{
  "n_kv_head": 6,
  "head_dim": 32,
  "vocab_size": 958,
  "activation": "tanh_gelu",
  "norm": "layernorm",
  "positions": "learned",
  "parallel_block": true,
  "init_std_qkv": 0.0217,
  "init_std_up": 0.0217,
  "optimizer": "muon_variant",
  "beta1": 0.9,
  "lr_head": 0.00266,
  "warmup_steps": 200,
  "decay_shape": "cos",
  "final_lr_fraction": 0.0
}
MLP neurons of a small language model. Each row is named by its layer, matrix (down: output weights) and neuron, and shows model dimensions 16-111. Each number is 128 + 32 x the weight over its row's rms, rounded and kept within 0 to 255. Numbers have three digits each.
A block is one neuron, or neurons of one layer that tend to fire together. Before each block is what it responds to, as a language model described it from the Wikipedia text at the highest values.

Description: Word-initial "to" fragments
L5.down224:141087149178088157128120159096117135150107109090070120141131124080089179172083124167137151124175127119105160214120116068163097145082156102141145196107107128165160134096096125177157101159142137111164139165139166149152102113090119092100140028117128114182177155140113192198126105119112094092
L5.down445:151154102126157144124138121101119121151069093158142163119121096130183098152160112145079101112118143149138151156118174158158088136068123141097049142114130197159138127125062072143149209140184150109066106090108132126131123097115141116060210112165107165175172081147169104116170192096117128125
L5.down466:145127131127085111142103095110112100080182108072136173076095113162127108131099132139119095167182136080209151187113140111153064125124043173129146127105078129149130086079128111152163091141161171129208153131119152130125145169121115130115159101116180140202153108144105141201134107099079105168
L5.down759:142159041090106153080105128177119192115146141144161199100138116112108138139163069156092119056108145142099128128171126078119183133150098122134141168126149131099157152120106100139072192143107095175145093100136097153190130178129161144108052102101151118134152122201145081154167148126075103100

Description: Second piece of split words
L4.down706:136153094076106101090203100120191149098118145165133107092114091183091141118147068150082121113127138158163105136175130110117089140135187167170133079072196106089104097145121136116115101131138098138125086127113157186117112137154147155130086101123064063101129164165142205102094142112122128185

Description: Word after acronym or label
L3.down44:147200057143164176095152083143162082113087161087143164141134093142186087140124095098112149166141089079138148138130073101076144093167118156191137202128105098169145146144122103188107108095152146141200123164088089123119170120164152162118094137124167144137171109126055121082122139143124087097
L3.down92:118112140136163182056128132072116132132159160120160099127134157096142170098144123107124124127019182130091175159116195150189107159125177155125116102103158118126152162100153133120102106117128085116118156145168156119111089101065165166138200151142114143147095154130154110182114138085086135190
L3.down112:134136104150146133129107121105113087099139133099137085112144167124068169073099097152078090171144085077155140152174139087179166130156129124171146184140146116090102032133093113125118094095102147141154122127113141111141118089141131075085179123138112133139174133137153106095131186113102111104
L3.down200:141204129126091116112107123120090105133136133113125061114110175137098154144105178115074152173101073115155140145171140191153135104127065144139089087131075189055179157149199094072100112143152147120124178121102149100120151196109103165138096129114116090101130086140149144112021117109135120137
L3.down320:139172121166170171154096091055130081124096171107103185105114200132150176134166146080171106147134163165138182130154122172141132083127176132140101155131115082112093126122132155171123157093147087117125143124131071135138078151128125112092189115088068173175189110120116158130136127115150165184
L3.down368:106159119136120116039099095088118147151180109170158136104164104115112122142106115075129064196113139124142095132094133140116132107106143139123145121138161169113128155115107148146075199160139087111192111123097171174170135078132145214132117138129123081105167118186154180161126126118076098133
L3.down369:115201060149125148182130114144170138143130155131152121108129148112061154144150128113103156155086112114181147109088129096151110091100116095124120181103146170088103128143145095130130099086130113168148139108097161103153149138147202113156146152145133088065037096140127103147107124129094174146
L3.down452:158061144144129178131102143119154123123094150117115122131115108159074101160143124155144135146141194182134148193147128128133087098140133135112126148077131099133131130077149165070109117138069085159154130127160152155160161161166150112158159114190114131126094146053104158062169069131105122135
L3.down556:121112201179112182110111087124131093114165107047120106129122104162170048131113178139092199147142097133109100125148095122148166124128170108126111108083164105141127098151130156068137134156110081152111154128184090137111173099139125154151155085140097091145106126090117097094134076152113147156
L3.down607:165123079119165087139158147130135129108121106119145111136092163136188153175137094151112089134080077102075168103177127115097100164123115066109154089111142087127086095131080116117159137093140119129142127127128152187089110091109119171105179127159146189117150101172122188150187117101114102118
L3.down654:117170118151093125114127179121100083129131137110164191116147143101091122135097060108102119062122120111152185081067172127123132109111133155127190205138105168147153191128195116168144094115194144160177147150100124105144119102153135099087081153111141147091134168089144144102125120126130130066
L3.down661:136115132070192098120148128103090100152125105111126181167146121141135104104137134085078111111175130030093138123168087142138066121184109112149102146196116135132118101179129181112116084108127152076144142131149184123164102131158138167154105132074073122104142158162124113107114112180123082121
L3.down708:151137051120141111124119121134105126153136161137133162110092119121186109118151122086119085147114077127159116079129101098151097147174150182126160087132169121137149109131145123157117123135158157142148098120102123126116126072160119112171160094139088150136153082047154181178117109152082178117
L3.down722:127134080136073093127135069152100123136124116126163150167146159114117137078091065116088103170150130182108133164185147115174152134142105090118169146104157124114068128159112175152173151127163184160153111213131137144120147089125178087078110170070095141156148072107183102098106147142058106162
L3.down738:143148123098126123163096115138135077152144137061162162149068197181141171135172059215123100072134157127121171157093054148165157160094164078133123125103159208156165114134143154122067133124078148110113132155122160083132170116073058141132116113123133110143091136123105107154113146100155081120
L3.down766:149152140094166106094095105168170169091106171181107139146143124128114174057137129142106102168162143149128089074144083069122182175105142131154114152098120124097105143168094168123097171115099150064147104161172108102106126171108154106094126100128147108192142151120088115173089125173150099104

Description: Post-acronym word continuations
L4.down93:145125161183091121162146123146071112161104132172164117152061137121121101189116137150039145135143136113167210166151113134133102139158116130208095140183106134113096090157137116099090119135162111167177111170074129154067126094148150123111135152093129130121136146094061122148138166113169121087

Description: Mid-word completion pieces
L5.down77:117153134068135120157116126109139103128140094077134091078136104134184163178065140143133127105158150153087148140074148120146090132213121137118157153133121212077108097115143162115145133169156113095101127106159142128132157112094169169108083149164154116139125096145059127109136145121131165106
L5.down197:143141183128114083133148162146104194129165127067155157116177126181118171081068129087128127117146142138138111106129100113178162128057136158149172111146139147175096114080170114088107173117086140178113121056122146066162095097086131108178121082126155156122155095183177035065169180139103124149
L5.down250:171145064117134144118173134070173125155111103131152142087143154121082171153159068092122138137064146120125120120095121078148148157082142142154138096169095110111154145159111088168151117049168107122105072050155131110161138098103147178104088127130148154049125146149127119164087192130116146105
L5.down549:078105093122145129160154165123127133097141119145111048147105174173130085157156134151151164086138135135176091083107081087166104093143169102118118136119068168126100119097138112154088050153135146180113104148055164100123145098149159129140081096109164149117141144132126134107142100128157171065

Description: Split modal verb pieces
L3.down136:139217107129106072128148074138115145074153123187159132117130109129203091163165130147098121058088108066108131178174126156114166078151129151139104073154163087135134166168117102136124086127130147129186131144119120183159156129105106116079121098114098093113096159140126109120079117118136162130
L3.down159:148141060092147124162127129084142096096179158148132154106175072154150065060109149115129126067150165150117083094132116062145129145150126103140113165145124123110153156100123144175172146167146061104135075107099149117124195134121096136088135109120107124127103189159162145115089150129128149128
L3.down219:104118181053086166176151120149156069131170060131147097113136146153095152185151128123146136141178164151125144090205075139068142120134104122097140122118140085097149069218123079169153182130119110088090110113167095071170109106063145135104124118147156112130088159081136154151144143127149133066
L3.down221:137047134185164170092110106162100155120172140123123126104116085171155188129155126099107053148098097168091091169138185167092106158102084084153203121154132133110132095154149108125148070108095123099108136106095149136095072117133147126098142149191083101116114126118099119143153116111104107163
L3.down222:114045121160100165141140154136126068154161090170131161095124104062078146148134085112096168070112122136204117148178131117146129150143124142126116091111183158121127098141159129141127142135087112138098131096137169102094118134080124170122153113133166166122153132119152155168164177123175133147
L3.down234:090074151128097147113169089083143069149105114131138173086131085200110176106120070181139170142149131119161140167136108134145122171164165129087117190145127091124111030122092122160118157091077104122109133086177134143160138166099140159135173080144136139122163146090124118123133145075144198127
L3.down241:153125148122100088088145151140082169159183082153110108214074151113135136108143054156159114131165161111139118053142121158120161088132144128085123136110132097132205138122122145138173135138134121158135105101112166123155064141133140106144125061157131123142100170113150168122081107136144119209
L3.down281:159185173094099138123136157161210167127070097099165111194094141227119111066105082180132120142132140132109178120178121171147100132138112102160159171146100158134209157140157095125146145084131093133086088089086099085136146138127099068129146179120094137106135098098176118079113127120185142081
L3.down400:111104117188121155080134168152115127117121100098129130070142139123138106133185103099143064102142166102143154113198161128142118156156070098131128171107141184118121097133136123169093187116116098096111155113135105151163104049115176178202150071143114117116177105122103146160129132120163152108
L3.down445:119127203079141113159133157161112139115147098106115103120125112096155090134104107107141082089168104095186150153127153066116122140130086097131132160097079171091100139146153154099085206112143183108135078146113089108099141151133127188150108119060116099047118088119134184141109106115108099107
L3.down487:107093103101129151082159110097132123170164132163110220107107066142130192186141154091054168109073132157116156082150099122127143108106130121171101124110124109106124190158107126110171100129159118124134164129108124096090141106122151142115177102108142121109136149098135144104157161094146134153
L3.down559:137178164167093130172073146111092132160126130111110066101074127095130104178115165085160108127132195138147159141097156173128175148153156108171132122122075141048126127099154110123177123207142121141140072122118164105153103185097109108129118091123065124203125153174095146216157141080091103153
L3.down664:114101114152113093127105161107155118105167174076146169110118121187127116100125129101115101110046124099097147127116116196111134095108190133182132171139142150095096186062140081099149134180119133149107101159110181131209146114111157118143140137182128090104069145138125117138116148084100137092
L3.down695:093096099113119126140096117153129127146140080179115121107080077117113101139079167114161157106111164170137146084112181118158056110147174133119121135130127134135095069093072117133098145122143079117126076136125122160071122139155076151172094179126120097172132180128152116149120174113165110107
L3.down754:152135185130129070078153079184126151099098069160162074134110110126156095107137131091139117232124108147125141155103104147157168160121120078155127156120113111118156120189129190098177171155137146167118122110144083079071185103153149067122100103123179127137131076132136101078174177111159119142
L3.down758:158125111134104174163139152144107143123123163076149176102105158090112173102049135149147123087199113113104155126085101126122134130122054151128128120109089108124126166219114108116048191053121140095114091122084155131128126094170098176117183100073132135129141095109131092088158153131137162149